python train.py --num_hidden_layers=15 --head_dim=128 --norm_eps=1e-06 --attn_scale=0.103 --parallel_block=false --optimizer="ademamix" --lr_mult_qkv=0.5 --warmup_steps=305 --schedule="wsd" --decay_shape="linear" --batch_tokens=[16384, 32768, 49152] --max_steps=10455
MLP neurons of a small language model. Each row is named by its layer, matrix (gate and up: input weights) and neuron, and shows model dimensions 16-207. Each number is 128 + 24 x the weight over its row's rms, rounded and kept within 0 to 255. Numbers have three digits each. A neuron's up and down rows have the sign that makes its largest values positive.
After each neuron's rows, "fires after" lists the tokens most often just before its 100 highest values on Wikipedia text that the model never trained on. A number after a token or word is its count.

L7.gate350:111083088100114149131138131175089159157130156116155155096134108131147099124111103094103144103092141084132144111123131141133092111115108148094084120142097095132114109107082173120094109142120129154143134128129136170112153144123117123152147136144148142145126126192126115122158142119140102152128161081148113121114151133113083139115197147108142136122087161147147126184132101142137148145146101136148119135051164117141158129150121070157133144134170153106136142118121100181152133081139135150153094134126136133134104155105114115154121159141109133106092097150107138089111130098155115159
L7.up350:180096156136121135132135148125109152157152133160142119138117119138108098105120119124135142150126091150049138116112166111085146141132107129106136130128151114134148074134115086136122119116172104127127120118118113113127144154125090152108073123140121156198156124122114089119146135151148132135144124129088093106077121159104130144104165162143091157123101106126135134156144165170123128139167128128118120119100121100168091119100125140100131098132158099112127104098090131153090127107079116117153150106170121125143125145152130163098144134122084115155071106135136112147130137115126108133
fires after: "\n" 35, "ad" 14, "ub" 5, "op" 4

L5.gate71:168099175143129098132154122133127113120155104126104138086131134113129110127106127110137097154121129129147121108155157138111092126105173135147149107146098096140119102118097130195107131104144094166098178118112122129137150156126134174167140115158090135145150101141126121081096137132193121122113074095126128128122144140140130144110101076129083094148160133151120167114117150092081159126122104071136191136126086109124136129125122180130169123121152134133149107113127125139093120163110116111101119097133115116127112086171106098160137124139122143134136116116168111151156128128124127132
L5.up71:131184156157105148096113067146128065134121136142161135142111110166121146139115119142154100126121169175117118120143121128094107111157125131138129133132072126143140101119127137104174138101117094127125106147113147108111112134141135114192144160160156118137162120147141149115120139136126161131097104116151063137140132130153143142116125135150111137119154153085140156088054124126127178170169096121127077143158175142178150136136124129149108115158151120171133134115126151139105144170144158134161126102138160102103115163146077144126154078142104140100175135107112103148170121124125147114
fires after: "ri" 34, "li" 15, "|" 9, "|---|---|" 6, "vi" 6, " /" 6

L6.gate580:127111106128075085116059135120150191130150135130076144107108131119095119144138134102100145136150137167139131086102142137097115133135106139152162123156150131139157079125129088111078147161104105132135176121166138107147146170152131123145113101126109169122137159128169142109158143128120116151192132104160142142155128108168088123117138084100145132145133100129108145128133100155129132100136102099172137155161069079160126100115092154114116130141072133134134122128138145103100074132104127126124136129136132104190080141129099077160113137122168128115103130141159142168150127154135145122
L6.up580:135143150158138128189123123136112145153167108102083078129149135115116100122088135127086155162081097118123153161153128115124140160155139152119095126095143136069111108118119132119172165116101130130099109133098122106090122096130118102119103136171101150123154115137090129140102125108149136114120102122168143135110162147076150124165142106138126123126174090148107142145112097090148106108134101144153146119157126095151127141078142135142147098103162129125115087123113102133110125129116161105128162129113117173158135116065117197154161101098144118129095098097137124148165103103137120154
fires after: " " 24, " f" 21, " sp" 12, " b" 7, "\n" 7, "H" 6

L7.gate322:151100097118095107182112135115109130138124102119089131118181093096122166112145163084150114112119163115118121122142152129147113118112103151145121158126115121132096114100097146199112091107098124166170146092162106118109121161178137161149115110141129114062128164164149134157118140115150155173145118135094113149144143162121118139129164133159152081139129147120096182139107150106131122119129077116141176119152122145108187118124061177132129095088103081117157121147116110125102133142126087161155112157158141119125118083109139117112107161090148146139081122123135119145107127149131108112
L7.up322:171106142141158102148129141123169108124160124160117107140136164117080122140096145117163077142116148140133151127098096121164067108148156134142162121163114121153094140113109144164130118094094174147108099106108123146134112131125112126104105133132122120151136129107119120187120119125110185153165127130142102107146143213136098126137143110155107157186116144108105164112119150175154158108092095126122144124165142151162132120144110162108104115103135098117135116151138140104114133125091086146133128132124159112110122147146101120124143152157126158102137140125161105122148132074145142119
fires after: " " 40, "li" 5, "il" 5, " /" 4

L5.gate506:130171128159091079183102148141122148123151115076114123124113077095149120100156165119122134097128157128133119126122144159134114101114134142191127102086124119118133141102113122113072114127125131188121092111140126133104107157166106117160130146125103111131111154144121127179144135130127117165167119130095180153119104127179169124168149149105117134126141165182103127100126117109116159128099101126116133146141122116149126130152154122119124128152137097161102108153128091133159099149151118142140131101124123145131108052153092134163127113103119134096106133142111131116121103133105070132
L5.up506:111165128117099119086141124120123123085133184130136115136136110132132118091128102128165115149145157127152130145138106181119158144155126210138105132141153114148129135119113123124110110155187129126105149119118138115114092110108157118145133108128128093156069130122098172172114131110087151121182124168152099115151098126108116134126098138130151131080094154135121146123136115148100184119158135135152134157145142149160101078119138128102080118181120145116115120092147106091117130193104097114114127127178135121124128071099128104072136117120128138126112099149110119116131156143135121144
fires after: "\n" 81

L6.gate757:102121124159124110114123155132158168163103143133166127142144095115143122116131138081111104119160115171110112125121125127099150113134139131204099134132154120141123086102116084095119117093149146116101074120140066124122139123139130162142124110130131108106124138088109099184122138112174110155164112134159110135104134095130142112124158131097098103141127109135110148112115106109117115144166112140127124144158124124171178107093128145140119129089104150138144126120069123142111110147119159131133126062116140132099125141111118121194091173126125122109086056128186091129147145167127157124
L6.up757:095139149141116123166087118116133143111140123112150134112134129081125153110104136132152118116127138178103121146119119147076094156103140135104133124148081100135178100126103129088128147146128125133109120094126117164128144108117142127194121110121147092117107110109159150117105135122153152128108140165152140055127179115129136130118082116129122094130125125154168147152103126072146121170154120141141130116146106138146133161128101096158125118116099150118106122152149163148174126163161135109128142117056146102127151120127127099129137152190095080112160134158148104112113152103111159104
fires after: " " 82, "-" 15

L8.gate358:089140106110081157149111102104117144136102127156099126127156079127106133111127150104158138151103137108065118097161159123159116102133145120105088133134170130122141138163111148139067119144109096130131130113129084105125127151137102179115110092127130135159086107162131112118102135151081123156144114108131068139117143102156119133152110128125122134149150116130145099103113101120109109139083097086120114127137144180165118130158112135131119112086131151159128128102153118118119157135143134152157101142112120108110122104123105106108108114137181145125139126147150088120131059104089102126
L8.up358:153093131070109152135097103141151127119147113158089105139136118144160158171130108159121086067109165163120098135107106130091105105127119122145150097087164143136094119152149131066120162125150124126091076106105144124115132147131118093165122136124121122129112160119123107163150128121115140140148198137160179119112123157111135136157174096147110145135173104136137129138123158139140087113166126133150097170073070108110119119100160117137134105091146094118183145131148142110112096160095174124144130150091123169137111138103103103119124117128134103127140146115133155116125139106155129163
fires after: " ex" 35, "\n" 23, " Su" 20, " su" 7

L8.gate151:117144133110130164122122126138105108127093118122154150137129096111120134149132137075149107138107105146142134150183092109092086147144110123140119131073157152123133099139088110122093131145115156133136141131142123135127149105160130099134124116157138132124117079121177114080142176128128102167162161124120086113173131132105103096105136123188142161106135163102082109102141108137123134116130065117148082163145119130104125132123121125121132147141136129102144098098139114168136109102166172112171124140103153085139104199144147155105109147165118097092133101065158136112146148151129154115
L8.up151:105101186154108061143105106139125120119156119141116168160164101140099138135116152135105124124092111103137117131110136150133145110132143122149173141138096123164133135105111128111115096161142104085124133097128112116151130170138117139119118131136143128107123166081120098065120109108133121131160136139125101148135151148114099147128162107103108131103073103119096129119127109125100099140100109119089149124131114097142124145148126123118107124159114110142125134132123110133102160143046141175150142116167100105141131098140126100069103114144132137161120135117094176173154094134104169142
fires after: "\n" 88

L6.gate359:074132103151129126118164127117141114127131121107126178102149157113137101093131139112140192114153164134117145100178136172112151140066139153132155121143103121170125108135142134137128141163115128123146134198137140099093148133169092146142108141142120112120168136176162113082088178080111104151097157136078107104136135123129133117174143129100160086124112156144111130159146105129144109160110094115133158104161152153097133146132115165136119123146145121082153151127105116096093151123093113127102141109174138117124088107153162106155078119134093168123094112101127135159151106148116117129
L6.up359:128140153122147099097175134148099119170145139174129136124133135144171129184101103138089119163152131160180122131149081127129094124089137093153127114167114088145155081131140142125149120164108166126135114153108120174088141084153147146123153106112118105109162145118146099154117154083105160092077115130149094119118124154102104157129139132105141129108120158172146154109143101132140129166141115145154114150146153135137063102130115112128126174156133146130177127123182144129093174086102063116098143146169114116149126054150109136145109104091106099115103118163126113144129131113137127082
fires after: "s" 26, "duc" 12, " creat" 8, " develop" 6, " success" 6

L6.gate411:130161119096143121145087147085112125125158076143136073081130102133136172130186127099108098125150138103080138152157134108126119170094117162103118114108114140138130104091148128143147141075178153140148102101133126114130118122128113145126132151144106116139141071156114132138122131120179151121095151114140139124125133156090160174147153098161159141133113103139097107159168132135124110122150092124163144125151154116096143104099118136117110163139118083148136107114146140116154160123116201076141141115120133176144162159113125109160151123126191139099167140115112116128104142163121131136
L6.up411:146135136117139179104129138121169125166112136127170125142098155116102130121122120134149150132099122105122117127106132139145188142139124085138108144132162136155171129157176179098111169115112106142121130124113111102126050152127140161100121151096139127157142100077117134115114125120136113160116123118109170098119150127135124148129126097108088094171103112132149143164142121161159085129148127145099147146144118141092094181101143100167114168091120123128120120078160144127118078101126145147102104090148089155097138097161179125090117169113114095134154118116151128139109148114130122132
fires after: " a" 57, " w" 8, "ne" 7, " A" 7

L7.gate217:111129143122154114121125100142182161137107127120157111118150126136048139127121160088094117123109120160110086146158108168147106118157125139098135136134158143086131132138120108141073105125129086098134123128167111116130158179141115121181136137176134175140125149133168122116132108124155140158134082092147147109129136107116130135131143119082139162123120124098110093120146144161118162131145165127154142118151118156137108097107111093112179100123136110098134077092124110131134177140120142129148076109100134125142134135118123125164124128115163106078164149145134107157135107150114121132
L7.up217:114119158141099131079094108169112140150153093170116150140189136110149126121116096100118138063137125114128144167131117113124150114162147134089111161118144159095120125092057096145134093122147130127143148109159152137129098106127131126109141117135135133179107223121111113113142141112139124149146166161119176114127130168125104133091128143129110100098094131117077135148088139167114115128153132117133138140138122097156107182106142119148130114143113139120139086107149125142090168132125104151083108123142115111131105144111113096120133120138116158107139105160141134156127133116126173112
fires after: "," 21, " W" 11, " b" 8, "\n" 7, " E" 7, "W" 6

L7.gate430:127126149124133151127128137171114207136102082135118134115138104102125106145146129123117101146124154117099191168156114130145129103140112118119155134171142069154144096120123095163134132144104106109122103138129130136097072146145100143175100122114097163132133146109076130178111135142127105138126142106102149106134100140157119165118135070140161148095102095151110118139093103104122157124141134151114128140084143131142168157112095061153094150127134145133121151151095092117131103143166131108105096126124136148135123095156111120113120127129102120117122136116149128151109075131139113124
L7.up430:116126125105134102102138128130132150134080138125162161134135126120153119118113114131156119142130157075161146113118171124162168167123121144167125141104111138114077115131103141147161058130132107151166147136126152087143080112132155109147106098095096128067082176167138140112112122142093108142133112087108130124124096142104144136121108117111112105161097096132112114128109083144107105141124125120109125104127113102124173124140071140145131102116137129099122166169128112124085150176155149134132104158169132124149123137129108143135107109150117105133099135075143106125095120149170152133
fires after: " " 93

L4.gate618:113110155157144131134104085134142128167115132164138146088138157078123123124148101139088114084110158117082089162179108155093158130135078127145105130149139142141138117088124094086136098140096092115128142150123104139117143111168139148137102152124124152091111118138195114145133160122179153137148125108122087139119135113103137165117127105111148128126125132154151117121106122142080137104132141113183157138136124158186107107135104145095119134089103164139164100154087122113112116111113113138091119129115118116137113159129122140123122139129125131089106141136137078128139120167112089182
L4.up618:155099120173114136113149079129135140122147142161161132141121176104188145160116144152160071152135116078169137174155148138165071119125099110119143159115100144128089175124098159145130140103094084132164137106129130128078126136120110132116114157130142100107187124120161098134066121131109118145096126124107148128159141131116107124111133155157105158117143099121134112097102139128144130129179109148121134142102121143127091086134128150133073169134131109082148142138129124091103144127155129133124133125119098123139099150109132195145156146101122104108112172138163160118119144096112122145
fires after: " " 35, "li" 9, " se" 8, " h" 8, "." 6

L9.gate759:119143131119102153112107087108140177128141128142131139108133104102119151113141117113132126108143122097155142135110156116098073104137126124147127141133143118148142156103098096135104099072133145161147092111136131133100130111090141144126129129126136126145116116128202132140183113120074113174127107151134147131138157160120122084141159122143091123103182113130088109130132091123120121114154074105149123132140121148110127170102126125147111079150158144157131122100122097141088095139163180119165108140122164131092098155154146170109116156127081124127131143125169113134103110140132129124
L9.up759:136143206085154098118129177108128151130079138078139123139166099126129103104157132145175103160137178097130157095115104121077122125184146100125157144113173127089137114090145094140154085164123128149128097132100080149128130109130121116119089134133132118142066123111136122180159146135129152150189131104117102142153105161122110090200139128120120125111125120123107115103143148119118129122116120101104144102156135158157114133120177151165172108123108133155157143131149105141129113166113099114148151114156104159127134119115135110136148138135092103132078093133100133137138153159114159115
fires after: "\n" 50, " re" 8, "|" 6, "-" 5

L7.gate2:113102142145090154151137139133099127146119106091148119114135119123117100131136144176142139118125108128140138099118150115092140127081142114110098074079111102117153151124101177117106119113199129127166170126129130147129140130121114145145122098134167109114135112120126112116124178110111121142152159100156150166154140148115100159137128125142094102120158135158116141154136155078145125093113143065173127141150133133124090145124115131144110127103129150110182152095123142124128110117117116086145114151162114121099121114122155146147104182122118145098090107103126136082160087116078141122
L7.up2:129111093120138110122105130081090131116091113115119129108081125099124124137111146107112111113120139105141109160148139138131144138136117145171114123111171129132145102142138124131109107114122052100120143125088169147146111118119113119127146124112113149157081077150132169095103194127162101132159083118135126143108090111114107129136173119145137135147124115118132120150123147138081122127151114150149152091133070161142126121093137152102148113127139096090126135142164152095135127129115147130098136098158175123151103144108115151101150099093118109097099152087126134133132112136069133109
fires after: " A" 21, " W" 12, " E" 8, " L" 6, " B" 6, " S" 5

L9.gate515:105133121095148077090121089131135102110117098176133133111133119087086073127127111115108119141097126105107118123113107129114111096090125124140120154118118104145143100097119103122133106120156144116113161152100100126093110132120116132117117079180138123092131103161124125074072124151115124129126132128157104104114148127087096112119189135139149146149153078096115166148098085119113140111104124125181164122138144117127124078148115142104141126147106159159155093112144150129159147154134118121150131098118130112119111139126130139149099119147106114102153140122136097131127100118102083133
L9.up515:141129115138116102142152134111190085159088132131160092148145105149114137141132144136164117122129089132150104136105089155127169158120071111124110183144145156125158152166083128124099146135106107129177127144115124114139102156145134112079153096117131115115103125105101109104096115136097108149113124104159129164156129123141107098139141150179147147125118112127115143108130123104124109127106098157113172093139164162121114131100135110163113092136137148108102131133103111072108145154121076147115076113151105155160159143072135182096104098117132132131125165105157123153156164138107144131
fires after: " " 28, " h" 13, " S" 9, "s" 7, " H" 5

L8.gate739:127093094099124111140081173143136133124146111129131090135147109114144160142125175136127133098149130137125071156116150145086102154091155158115134129120160081093171161139103200106156147111150090100081154135108128139112112146137098103122089168145146133143118120130141145164103155159151111146134141118141122115140117154160115120147131127164131172113173139137121103117152128093111123106062146125183145125131119148113137136114118111153082102104118104102090112127150140097128140115117111149115129164103111078118139146123137152145192089158146129099079130108112144102120168150123163115
L8.up739:133124128126175150084143135123144140112164118110115112114127181171136160141112100105148131116101086089174181098127133188130139107177132095145129175085121112080128171116125140141133115123201115143154087131158155095097127146151134135130086136102113120122096149143138210145104138166114194115117116137108159134116137109123128149121093155107085144090138152155141141143130140106092160144154117136136132110161124142164109204162151119123145142120096151145139109130113132115092096185146123112132097126137126129103168108131127119165133116143158134122134105144126123137099148096099109161
fires after: " F" 21, " f" 19, " Ch" 7, " " 7, " se" 4, " August" 4

L5.gate261:098157107132132202181127123151128145095131144145136141110121101094103132091164128130167140115122147111118117130168105124102105111157125174141121105105140147146133129112111116175152101096103115070152096129134100124140158126104126122140088134144145130155112145142152109159142141121170157125128079114120102101127173160140105124082180132137118114176131133128142103154116139115140151142147116134134103174156110117130105142082162164103088146117130124116142150095114068156074104129124136120115148140105116155146114107104154122125105144212128134144115143165149127125130088120101130123
L5.up261:089103167134115097155095147169106122143099108166130144116133117143135134106140140116094061115143189129143113160099124131138146119146137101189131118129113151153148141135128079129115098130151122092155125137121138147135142105153127049160164186105141117170088128106118117142133141103115103118106190149092132148123117121112083136131187135143120084112107141101156104160143165158144112103172109174140125131148125120154133155177126120076124116141106081138129137122158136146160107115121144155103156136139115127109148153144129103134116136124092124109100115127087163121108114127108132085
fires after: "\n" 20, "c" 15, "go" 11, " " 10, " G" 6, " g" 6

L5.gate235:187098110154122111131148108134163169138117129141106122122172127104128113145130123129101136135128170119158117179130141179113090145104150152148122106152137087134158132155146106127095119103146134119131128143129122173122137140165152141177140105150134166140093120105087119146145150164104069153148088076145106107116102138150101119140140124129107106169131163126106110093112098139118116117081087150146146131125120160179158188134112172167122152096136107140153127146141102138117126116137160144095087122132135128086102154164123139146123146133087126119122125155118095153142104135098094111
L5.up235:149099134174137102135115111139121142082126129079125105142162151079137138137115119082168145127150146147126101083106098137133103117102150095113199111185163103157133128108141127136172088144171109102149151156095170161114144091121137126114130139149115100121095169106092109122118129163069130080114075100110162124114157125116123119101100107153134138132126135125128084099151120133171112123102148142131140137106131116143118128109135133152137126120115152127140110151151078098130162130095147145108174120150106128118136115138188109148126170120119133100114087084115156155128130146132140093
fires after: " " 55, "." 17, " b" 15

L7.gate422:132135107118156128138108128181110101098132108107082087151121101118134092153152097082119118118130165143146082132140101118143111150131129116126108168117117088075110130154081150141116141144158112085117126122107136149099181137162123198130126167073096122157107108140118140118145119104144154127153124100161143153151119080120120165141117083117141117113135140130139176150148137095118139139138152156181152116079125106117113122093138142114093144081124134137181144058139142121156139138132179112139126080136147098127136134126159136097128117122120110131123135133162142112118087108155122109
L7.up422:126160150122143141149118091114115118078119160075181168114108150118095160101133121121094156127144086108127136133137109092131163127114124111075156122141097159151147101111158166102135117154109136131115156128162150142136124130108138123134133135117140096164146145112134105181149099124157104110096149096163124122085137138113131112131176128132134145155104127124170125144117102124120142121148138144117113176130156146113114129150125070137149153075132140147086136151154174151114170084088056135114146104116139167119103090089132116092118156100100163154153105144134090171112135105155129131
fires after: " " 20, "ne" 11, " a" 9, "c" 9, "|---|---|" 6

L8.gate43:118153115124133114096088094118128167149131117213115123115140083127123129085147160059133098138139137152130111145133142159134116115095136136104130106096110079103204104146126176124133106121145101118113158112149089175114118148113128114126089160126143172125091145088161127159112113135155114131124103103118118148112139113155132119122102091146135139115103143165083134126131131119143136120114131130141175143113147164132114116129137121149096103093191130099132072138137121125106116134132131086107101134103112123125125118116147144113136115148143147131133106136139112104143150121107065074
L8.up43:128168151125137088154116142099102108101141194082107173141116115119133115147116093121075121171133091127129136115120062172124143113103114088144151139152126146137170104115103148124138135135156136145166087143153149134124140095120121067137147103087092162144136117148136119125114134123150082105158113119147150160118152136134133129150133093096135144080124150136179140096138120125159141120159102114142144130133140150123126124168063140135199098107134110098148151142156140146090117102140143113120121171114139106158124103089114111125139141121083095121119179103144088133116156156137117126
fires after: "\n" 59, " \"" 10, " Ch" 5, " " 5, " (" 4

L9.gate335:100116152130102117100097128104173119161157125087122157129155067119114143122144141081095127111175126146138096134106158173117130125104141085172169141104157091150126137109096120138146159135145103103117118129118152135114134104150108134114152157111158108118140103118152124101100126140120102136151147156162155131174125142102091030118160129109119122132087098139117127093100127124111144121130145148139144125142154126091138146130137113149107152143138119131139109143135120115130166161158153127087115139132112102105094101108107175076139137159109120179110071148109118146102128163125170118
L9.up335:137144122163101112130148141141173163113151179147091119108135127151117174109076101093127115108150132150199116167103166177148136124112131139142122132123123103101119125132114085139130140120152076123095136152105145107135114115112098142127127106146135119104159138140136108107141130133110123130140139109124085165136168114184109110147087145128094152169136144142127118135116111137107097117155111124128115154154102160117148154160125122146164131147102114137132116153145137152190090166123086133105117117122110142141106071127084130143119133116160143140144169142121053118113147080107112141
fires after: " " 24, " f" 15, " F" 10, " G" 9, " w" 8

L9.gate630:181155159103120152126098109119088137134153136129124117135136104126146109133136123100113115174112127086104168158144135164077139163146116178121100123141163104129132138093119141120132072089144158081096197165162149167145051159134130133138101128125177132126124109146109122134111173140151115155122168116134146149116127104151114136142183128098115161153123122114126113129133088133087159067118075110133108124132163156158126111125095111122103142101128155173109103123121142164128124149100134148153151122118140131169134117128096126143167139115166134093102128146114059141128127133087108156
L9.up630:141141092116104124126110135122106106117091137099126132131154112085152095113134115085149050146151148158155132138175132099157127139126110137086110152148131165128128151191133111080130120176133119127117145136113147099142135104142115102138152129151144084182089115114127141155159116077126158143138111113175089113115121116059098081106124121103095128154089107125100135129114146177128085129131159134127131087156090098167198117107113140164124128140144153107124118122146121071077112135100082121143151146180157131113146123110122110123124183166109122130127111113113140094108116132105182105
fires after: " " 52, " |" 11, " the" 5, "," 5, "\n" 4

L7.gate257:144160142101118144109136107134115169136069101109083114115113140113118108136117119129169123103123140073121129150130167108120101118090106174143100162144118099106111118127161121145082128126119129133106180142170067117082112106130131160160115139121099154102122152136114108149132132096161113153139174090120115119110125153182100133090149163148147123141157158152109099144122128105146087128089113133115154130093139150134135133137083103117106148156116113092155114124095109155140170120145129128131113125088119165131076165160088132107139156138099145103137116125139124180172117131110103121
L7.up257:139138119159131095107089157145133106129120104114114114155110151106159121104124133169167132108150130097130158106108126100123147119127157145172154169153140073112177137128132122160093120144177120126144174154150092126161109129106150131087146186096132144131110148131132127136139140157108113119156110116161127113101133158107134168115115128135114064139155143129130119172116167122159090136097151123119139106104139113185105129110104156129103158173076098100127128113119095138062129168151146127128136142153132156121142141139141093145154090117122154097153162094188069144166113140142141116
fires after: "\n" 74, " " 7, "im" 4

L7.gate456:127105126149092124105093158121129138127070129097095101085153133134137125113134165123125144120136075082139152131143133118081112088146144153124110116119124120094159115182109099137113147146152108091124118127103180171103154112089104142196159106151103093160121134143127148121150154106111091144159102113157110128119118118125087131109120098148142124145129128121094159128137168095091122145164146164159167124119127109116116132099172118079097152156146125130133110103104136139155119116140159186128125097127086148109136114098176119124104147092170129131131121151104144145145125132114113141
L7.up456:132120160171163081121136149098151134160080134141103162083164112135146110118137126149124111112148160132133135159148127092096129110137134154146160130133106120174120125124115115106095149163090146081082106085122131117128192144113126115131142187129132128131102168158110102112130124090120112130103138100161123144148138104097133166153172144157106121087107138142115131134123129122120096126137113158124147104098125136116151143120142151155154113124116132136127161115168145139134115111132159125138205116098138106138125167113114154122136107076150100131158163093132126110115115201084139130
fires after: " C" 20, " S" 20, " A" 14, " T" 8, " P" 4

L6.gate371:138134072129163144101132125122147156129134138103125146098122101123118098113108155131106115098139144114119098143154110114135108139139121168119116142115124074114130137121166157172162114126162084122097104135135143115099079125126150131125163087112122098108068139112123133139127141078166093160146113101164160118145129136122114146138085140141093113141146108161088110174158084128115100135128101104168169164147112095163148120113144106159157114092121169140161108133096087134142103107165126150079146142103138074125125169105088102156140167164124123112139104136131128122124140145141147110
L6.up371:147146094141165174090145161126153119119162144102086158160090153096130093092136084140147159116167102128146112124098104123106121151141136120128112092157156112149121145123122099149169126127138113151124126114183100122119125112112137119078122085099133112094107162122117119167110131132161187131166142122136154094116100182104112112125120124066144127129124185111149151125131118130119119131121143128160115103109109083110126148163065118065156131119129130124141110172092158168145130128133150115101151107124148090099157123116133154134139138154160171151109136109105123122131109143118155148
fires after: " " 43, "." 9, "s" 7, " M" 5, " f" 5

L8.gate310:042085129159117072131135092163096132118154132154132095100135163122106113138107136168139106112113106085145063116146169100112096117137092156126102101181129091098119133118125097066118150123138128146117161096123143141148097155137118101158163127176114149154141123081154166117059108113102154164110129128134112090134116109131125092157114138132128125106120135138094129131136122176134110117122083148153134112134137115125164104129128117114096129138121129129132110132099100115119120119146112179107151155130108141148139099122132154102105179153138138102135113119141137168166112117070143143
L8.up310:168122155160137153151129139123138125115095101115086136139126143120148111120131145123170070109102135125093112102086118099159069117154130115127121123159126120126116136097124071135065126158124139153128124111111085121136148159097129094175144137111147111172140126102167128148162097142130122137109116157105114135174137089156083130108101109143131143097121149118077124131192157098140163110107100175140107121133156112134131135139141105137096146146115163121141117083113096109124137139124157123121149156132062122102133158153132125146135152127126143091166114156132116152123122134162086133
fires after: " United" 30, "al" 8, "z" 7, " German" 6, "ra" 5, "ung" 5

L6.gate246:158133135125101146134112117146137141157096078127104124095146125142096102126111129135138152114103159138115105164151124086127142165088133124133142110079115103119109078111149148157144126127089137131071136095075132090119130107118089137164106081124108133159129148084129151081140119109121078129124144110127078138080173134200123127112120104175150101083137094101116141143101126133111134117114127121133145150138113156102117119088132109140124119132168113122144108157123158096102118090166135154178113113128116124121117120080109101157103121128174135157139123144097155121155110154096143148
L6.up246:157154118117139110141164107110162143125081158147138167113132135122146152140108125169109121143110163193146122119126107122134139141126105137132128142128129121163148116120113084144111107141144134083119122101134131128134164138177152118121123079132122174137087143122178144152131119121120156103149145112159151128149102136089109109119141156141090126157128147167127132079136144087123130134140126170140139109175156128158109145117141183154140115155125162120107085131109140121118127101141157144143144161119132116138138142113085098110085141088101091092117122085092094175079129151120142106
fires after: " S" 38, "th" 13, " C" 8, "Ch" 7, "s" 6, " Ch" 6

L9.gate389:096126106132144157102113100135163113105162144166151154114144114132130157127164171105117190185158144144157154139159146119078088189126173133077103118085117113094162115137133150098111129161149146102119104147137118128143111093126092183166102152132077131126100167141150140098138153144110141130134098150118129123134168091109127166111182123118106127126121066185153123114123100141143112162124171167161124128184125140125130128104111147135150131110175086113093134127157126139071119125110135135106127111114129106133133110150134138112092129105141137148113143144117111149122129137089133123
L9.up389:148163115169149132144144114138165142092130115145167138112113117134112139152129126154132120158141140164111097163131146135109126096127101116120159105113120140117108131208124157150165112144172161129124133156148125070129164111129123121120171089107115114103148121103107101122091165166110141133134105157150134132136117162111148160101154146188145156123098105134081174107133128133120136132108128127147117101142125065101090141123128157087127169151114109125136151133136082181134118136120099134140113147115110137125089084155122137091153090091102142118120134114131145109105102147173123087
fires after: "s" 32, "er" 13, "S" 8

L7.gate213:117079131107159144091128160167154142093116102133091118124123079135141118154138133115139127085094107108154100123117084139107064142136135163093147143116145144078131119122128120124111114119163128134110124131148130152102142134126140088109102101107164102089111093126179119114146124119124132151123117140169126113109121137167083089110133158132120116165108134133090149089110132119080147121124088123132128140097150130152099103122107118092143113111110108136133146146138107134126133130143161138171133136082133138126083138121111059123098140150140144122135149125104112107147147115128108143
L7.up213:087167153142116109092085135119136102134133140145131107151173103076125110090147121108128111121042147143188132141109169140130149134165165157122066130119129148124143119139067103091152092096144105147157109137157131119140129122129148171106119110131129114151125147089107136123168125136160132131090117179141172119094103112133107157140119159110089129114154120121120116123123076121128115089162101124135122154135131168140146118128128122133115142142106115157123116079112104122113122134134140124091092067166105116123100129160127118145092103126103151138172117156076097120104128091136133130
fires after: " " 57, "\n" 24, "go" 10, "or" 5

L9.gate430:136124127097094145123126139114106154148104140102096116117117143118069101107138120113128157137126127145180131139151153186169120094146130138131169132092142105125134122139109085129124072114131132153103135112147126086129109142148152134169124120119130144099111105130123151138143110121135155163137122081153131117112133130140088133121179139090136106147156118130126129107113131138098118124170091112149143161150152125124149120147095140162134149097098093163129152107120154198082125160136147155103116102154142099155107139145081099153126168113114099145084087158119108130135135146128108142
L9.up430:138168104114135108126143094139138160141141135120116129123128110095153150139110141097074173171123136186145124152157116135144137137113101104132123139104133108158158106113098128098148111196126118119094075145112136109151138123140156134126115124131155173129138175098094148107140140120128108111158139123099141115118152115146142136103082118157136143110132129158126172113139147124141137114124103123132130081185125096137120129091127119126134132121070113152122151080127096175121135120130146115107107117087065130140106130104133123153102136137116136137101160132179150154105166141167144113
fires after: " " 23, "\n" 18, " w" 13, "-" 10, " can" 7, " re" 4

L4.gate520:133099169147139121151124105164151100178072189150115104109115106148112124136119111166145161172088179111128085159137148135131134114140147118145141146156099088121107127129138139164102085109125114155137162145124146141156103168126130108109123137112165115078122117147135109151124135165138143141117108106121141136119105117107075107130159111151137143129125140111139100154140112168172102110109096113134157121135108140111109136164138153134127124110152088096091154129107141084123163145106161147113112099146161130102152112172120201158098136154154134164114150123091141146110114098093115108
L4.up520:101120117164082143132125154114124123122093108132122127112126167181126142115109138138127065132112161142132142127114099121082135093160125129117125161108135163116138144127116151097117189125159130150126157138130162106107113117121120137132155113109121083144156091059128125125144134152067127133135124150116130106115134176138107165039126126134137151120141160114129129102144182097103140118154147142105107127144183116150178122115147124114115147124125111158131137130124155082144129167134121154136104136181094164132150113174149088097109142158141131130146151142190149146160096113149060105
fires after: "er" 14, "ur" 13, "n" 13, "it" 10, "iv" 9, "ci" 7